{"hidden_size": 224, "intermediate_size": 896, "init": "normal", "optimizer": "muon", "lr_mult_o": 4.0, "beta1": 0.95, "warmup_steps": 200, "decay_shape": "linear", "max_seq_len": 256, "z_loss": 1e-05, "train_tokens": 172400000, "dataset": "wikipedia_en"}
MLP neurons of a small language model. Each row is named by its layer, matrix (up: input weights) and neuron, and shows model dimensions 112-207. Each number is 50 + 12 x the weight over its row's rms, rounded and kept within 0 to 99.
Before each neuron's rows, "fires after" lists the tokens most often just before its 100 highest values on Wikipedia text that the model never trained on.

fires after: " F", "ab", " f", "est", "b", "f"
L4.up129:53 59 27 59 53 48 37 46 41 85 47 63 75 53 35 33 48 42 49 64 44 41 49 44 65 35 90 60 49 51 46 57 45 42 22 45 43 41 75 45 45 49 69 49 55 35 43 42 48 64 38 64 65 56 43 36 39 68 55 61 35 49 29 78 20 48 46 38 52 42 48 49 66 54 52 34 42 30 50 77 44 60 33 34 42 54 48 27 54 58 60 63 50 50 57 35

fires after: ".", "ne", "li", "e", "fe", " Ne"
L3.up424:51 61 20 54 53 26 53 46 56 54 55 61 50 64 70 55 61 57 31 55 46 65 53 38 41 62 39 36 59 58 46 51 40 39 61 41 48 61 16 41 50 59 43 40 59 51 36 66 41 30 36 57 48 37 31 57 35 48 25 55 32 45 84 26 41 39 42 40 48 20 43 62 70 46 65 77 62 74 60 43 47 39 61 34 25 27 41 44 50 55 46 44 11 53 40 64

fires after: " ", " di", " de", "com", " sub"
L7.up17:50 67 25 44 39 57 50 59 50 48 53 48 53 48 72 55 62 62 38 55 51 53 41 46 48 59 68 55 36 31 57 48 45 44 46 45 64 68 40 47 57 77 56 63 40 36 67 39 54 53 64 42 40 77 24 63 53 37 37 55 55 28 54 43 51 59 41 40 29 35 34 51 75 59 65 66 29 40 64 55 45 64 45 55 73 43 71 25 27 56 30 67 55 64 40 50

fires after: " Bo", "go", " Ta", "li", " Ba", "o"
L7.up244:53 54 34 71 57 52 63 42 37 44 58 44 32 43 72 50 58 56 34 63 68 44 69 41 51 57 45 57 34 50 53 60 34 66 51 39 35 60 50 66 36 45 52 58 52 51 45 39 53 41 40 62 45 48 63 40 70 56 48 69 60 49 51 59 61 60 41 45 23 37 67 43 57 43 72 58 47 49 49 37 52 42 39 48 39 53 47 48 47 53 40 43 63 59 24 54

fires after: " a", " A", "A", " one"
L4.up388:43 45 40 37 45 49 47 51 50 47 38 39 53 36 57 36 54 38 41 57 77 57 51 47 52 59 50 37 72 43 44 32 44 53 58 52 40 50 45 23 53 39 54 47 53 47 44 40 73 33 41 56 48 62 50 63 47 70 65 51 59 47 41 59 29 39 48 69 58 63 31 51 37 64 31 52 50 20 71 29 59 46 40 36 56 42 58 61 49 74 81 52 67 51 57 38

fires after: " ", "s"
L7.up824:39 43 38 70 80 62 56 71 51 44 44 54 39 50 58 56 28 47 27 24 63 50 45 41 40 40 64 40 39 67 40 63 37 44 57 67 58 45 54 36 79 32 61 42 43 53 54 56 47 41 65 48 56 62 38 56 47 63 42 39 45 59 81 41 46 59 36 41 41 55 37 46 56 65 33 51 37 54 59 48 48 48 48 68 63 57 39 46 66 57 64 63 27 55 69 53

fires after: " so", "s", " So", "us", "y"
L3.up268:57 39 45 55 60 68 22 18 54 59 52 51 56 67 47 29 56 37 47 50 70 57 47 52 57 31 43 36 52 54 55 49 22 50 56 43 32 45 62 62 64 30 42 38 49 44 61 41 77 45 18 54 54 52 35 60 30 51 59 45 64 50 68 65 44 58 59 54 49 52 52 56 39 34 39 50 45 35 52 41 54 70 53 75 52 48 50 34 42 84 40 49 45 41 65 43

fires after: " in", " st", "l", "ve", "tro", "t"
L4.up378:40 41 66 58 41 49 50 29 59 42 53 38 57 29 58 46 38 39 53 49 54 44 63 58 68 67 37 39 49 34 49 50 44 54 50 75 55 55 39 48 23 83 65 26 38 61 65 53 44 78 48 27 50 49 47 55 53 44 73 66 28 35 58 48 52 41 29 30 58 67 45 45 45 59 53 48 35 54 54 26 54 39 41 53 47 42 57 50 42 64 38 66 70 37 69 47

fires after: " po", " ma", " vi", " Pi", "li", " Vi"
L2.up842:58 54 27 39 52 68 52 49 22 38 54 45 55 54 82 33 46 54 49 50 66 36 60 46 41 65 59 38 39 35 61 41 41 52 54 36 29 55 62 41 39 46 40 62 41 54 44 56 44 39 57 42 55 70 40 38 57 49 20 66 60 43 61 55 41 57 37 27 63 66 64 32 51 41 49 45 57 51 68 36 42 48 75 59 49 52 37 71 43 34 46 53 46 45 59 50

fires after: " f", "ic", " c", "par", " F"
L4.up97:52 44 57 47 52 48 40 57 23 64 55 51 69 54 40 60 39 27 68 52 46 61 54 48 60 57 60 40 25 45 58 61 62 56 30 43 46 48 51 47 33 47 45 70 61 34 37 62 28 61 38 55 64 40 68 31 44 46 41 44 71 47 47 47 40 51 44 46 55 50 51 61 53 48 58 51 56 76 58 58 46 40 79 44 47 54 40 39 54 53 66 63 36 28 66 53

fires after: " se", " F", " Se", " di", " f", "ne"
L4.up642:58 40 48 43 35 54 44 47 54 40 62 46 42 37 52 69 54 80 57 50 36 58 44 36 65 47 59 32 38 39 65 47 44 45 36 47 34 39 17 30 55 53 62 50 53 40 41 56 66 41 71 60 76 42 40 65 40 64 41 38 79 45 28 44 54 24 65 22 47 36 25 38 69 35 65 67 43 56 41 61 43 37 29 64 73 36 58 45 75 52 56 60 49 38 36 76

fires after: " Vi", " C", " vi", "D", "V", " V"
L4.up622:63 43 35 52 50 51 68 49 24 51 48 54 47 81 80 42 67 55 63 71 65 44 45 36 42 41 31 45 46 37 56 61 42 34 60 66 16 50 48 43 54 47 38 40 29 57 47 55 48 49 50 72 47 60 55 63 38 52 34 39 63 45 31 54 52 51 48 20 49 27 44 55 69 43 62 61 31 53 34 45 44 57 38 74 48 67 32 48 42 49 47 50 39 68 55 54

fires after: " |", " new", " ", "90"
L9.up636:57 61 19 61 49 68 55 55 59 30 59 40 46 40 67 50 44 48 32 55 51 38 53 31 55 39 44 46 65 57 34 49 44 37 45 29 51 44 55 40 30 58 70 52 63 49 51 61 52 52 61 54 45 45 52 53 73 63 36 57 38 55 35 56 45 63 27 69 37 56 40 57 48 35 51 52 59 29 56 40 57 58 62 41 44 48 52 67 21 47 63 57 41 46 51 45

fires after: " ", " (", " d", " b"
L3.up895:59 60 54 51 47 46 60 53 54 48 55 59 59 26 77 61 43 49 38 48 45 45 55 76 53 27 58 31 41 37 51 52 46 50 29 54 47 38 75 57 48 64 65 30 58 37 69 22 53 64 50 44 58 46 36 54 46 38 49 53 62 34 34 60 32 53 47 44 29 27 49 43 60 42 51 50 16 65 43 53 57 42 64 44 60 46 48 53 31 46 49 61 56 46 35 45

fires after: " ", " the", " A", " S", " a"
L2.up704:56 49 51 37 59 50 56 58 53 39 54 34 70 51 53 48 43 45 72 63 44 68 72 36 53 47 49 29 63 32 36 56 59 70 64 47 65 38 59 37 63 53 39 46 32 38 37 39 55 48 54 47 51 39 37 43 47 53 65 55 69 43 69 57 71 59 58 58 51 64 46 55 48 62 61 63 30 22 56 52 40 51 42 66 59 63 51 49 51 81 63 29 65 61 43 67

fires after: " in", " be", " Po", " Pe", "ve"
L4.up603:46 64 41 67 26 42 33 56 41 41 46 41 69 56 53 46 42 45 71 46 49 43 42 65 57 52 73 44 44 33 60 59 53 66 58 37 48 30 26 51 24 53 43 42 70 62 72 60 55 39 41 35 47 49 53 48 65 52 61 80 54 66 44 42 38 47 38 45 39 41 49 46 61 58 56 59 40 39 51 40 57 47 33 43 47 57 41 43 47 47 50 43 64 41 46 40

fires after: "D", " d", " Port", " gene", " st", " current"
L4.up786:33 34 49 39 65 30 39 36 32 37 43 48 47 44 33 55 39 64 48 43 45 54 36 45 50 51 63 47 51 50 32 41 45 40 71 42 50 57 48 36 60 64 71 55 45 63 52 58 59 38 52 33 46 22 54 63 70 49 57 52 56 46 50 32 63 61 36 52 45 55 46 53 56 38 43 75 47 47 34 59 40 47 43 55 48 42 77 67 67 46 67 27 48 36 45 47

fires after: " ", "arch", "(", " La", "um", "á"
L2.up165:54 52 51 50 59 34 67 30 56 70 58 51 57 49 36 45 58 48 47 45 53 37 47 54 32 33 49 49 41 48 30 42 58 51 52 49 58 28 65 41 31 51 46 57 61 22 65 37 50 70 50 60 46 53 56 53 64 55 39 51 61 43 59 44 41 44 33 35 49 39 45 67 50 41 37 61 48 44 57 51 53 51 64 82 58 50 37 42 45 58 55 59 40 43 54 26

fires after: " |", ";", ":", " "
L9.up257:62 55 46 64 59 51 55 71 32 50 43 35 63 56 57 44 40 72 38 37 55 38 49 61 46 37 62 50 42 52 51 50 39 41 48 54 53 61 49 39 52 45 78 58 53 47 33 33 27 65 49 14 65 77 53 42 52 62 45 37 38 78 53 38 38 37 45 38 51 49 48 53 45 55 44 53 44 51 53 25 50 48 46 51 34 41 27 44 70 56 30 67 32 55 38 38

fires after: " st", "st", " d", " appear", " play"
L4.up253:44 51 32 30 50 48 52 33 60 49 52 53 43 39 40 54 38 62 54 37 72 68 48 41 49 49 53 64 41 60 35 25 38 52 55 25 46 46 60 61 39 53 62 57 52 65 39 51 35 54 47 43 35 39 54 68 65 41 61 44 41 48 52 55 45 29 47 52 28 46 06 40 65 56 43 64 57 55 41 42 59 55 56 16 47 55 51 68 50 48 50 49 55 64 47 53

fires after: "al", "th", " h", "s", " ", " L"
L7.up360:36 44 50 54 45 55 49 61 75 39 80 54 52 49 84 45 49 72 66 52 42 61 64 25 58 59 46 51 72 35 15 41 48 50 66 47 55 55 50 60 65 44 45 35 57 40 44 54 62 32 65 59 48 50 63 45 50 40 35 67 65 38 41 35 14 42 56 44 52 51 26 45 42 46 57 53 65 39 59 65 38 42 54 35 47 37 77 45 44 46 66 48 44 52 48 47

fires after: " ", " (", "("
L4.up60:64 52 46 66 67 37 51 53 48 46 52 55 47 64 34 43 33 55 43 56 67 50 61 56 66 58 71 38 33 45 33 41 60 51 59 51 53 31 62 45 53 42 36 44 49 44 59 58 40 38 50 54 52 65 88 57 46 61 41 43 58 64 64 51 42 59 59 50 30 55 38 64 32 26 34 47 63 72 47 37 55 49 48 66 72 59 54 54 61 37 53 60 20 46 43 55

fires after: "fe", "ach", "ch", "com", " ch", " w"
L7.up94:45 40 54 45 34 42 52 31 35 39 41 63 65 58 56 65 52 80 25 34 58 68 57 60 40 69 42 35 63 68 48 37 67 41 44 68 44 51 38 59 63 46 31 46 55 48 33 43 55 39 56 60 78 54 61 50 39 63 54 72 61 42 40 50 42 44 45 58 44 37 57 30 51 57 53 52 69 63 59 50 68 69 53 28 27 48 40 71 45 42 53 60 48 34 38 43

fires after: " G", " E", "y", "\n", " Po", "ü"
L4.up616:54 60 60 60 50 39 55 56 26 53 51 64 34 60 64 40 61 52 49 38 50 50 51 41 80 51 51 38 88 47 54 59 39 36 54 26 50 29 45 39 34 49 44 51 36 72 63 54 40 49 37 34 62 65 41 40 46 45 41 53 32 63 48 55 48 42 48 36 53 56 36 25 77 47 64 73 50 52 44 34 45 36 46 42 79 56 39 55 47 37 47 61 53 47 48 45

fires after: " se", " Se", " f", "s", " b"
L4.up278:19 38 56 64 34 40 52 30 19 39 50 43 47 46 43 82 53 73 53 31 46 60 52 53 86 53 50 40 68 48 66 62 48 39 60 59 42 48 61 35 55 51 66 49 47 47 54 56 62 51 68 64 51 65 45 41 67 47 71 53 72 49 43 61 52 63 64 63 32 26 47 43 63 60 38 76 40 52 25 54 35 57 40 50 47 56 46 73 56 56 53 52 54 47 70 59

fires after: " f", " F", " p", " Ma", " sp", " Sp"
L2.up769:75 54 40 61 51 65 54 46 44 60 49 52 70 47 44 54 40 55 47 61 68 61 65 46 48 52 50 43 58 40 54 55 50 38 47 41 22 56 72 45 38 58 62 52 29 36 67 40 50 57 58 49 61 50 31 64 66 51 42 76 61 79 27 55 51 47 38 35 46 30 36 69 78 63 38 35 42 53 57 67 30 47 59 47 37 48 30 34 69 50 43 42 50 38 76 61

fires after: " ", "."
L7.up436:48 55 50 39 50 70 52 60 61 52 58 45 38 39 67 57 69 66 19 56 50 51 60 30 36 62 34 16 47 46 45 22 43 48 46 42 46 72 64 53 62 59 42 63 75 22 58 44 54 43 41 47 43 47 41 63 32 51 36 52 47 40 55 49 38 26 59 64 47 43 27 58 51 54 47 69 29 29 55 36 54 48 63 55 58 61 43 39 35 57 76 58 53 56 28 51

fires after: " for", " so", "ge", " So", "s", " Ga"
L3.up256:63 35 34 41 48 54 70 33 49 55 48 73 38 50 43 29 76 56 50 54 76 63 39 48 69 33 59 34 38 44 59 60 51 29 31 62 55 37 40 46 48 60 42 49 59 67 40 55 68 55 38 52 46 46 28 32 49 53 47 47 45 73 46 54 35 43 64 53 46 36 17 55 52 34 41 67 22 60 48 36 60 31 49 44 69 47 44 51 37 56 62 63 39 53 63 34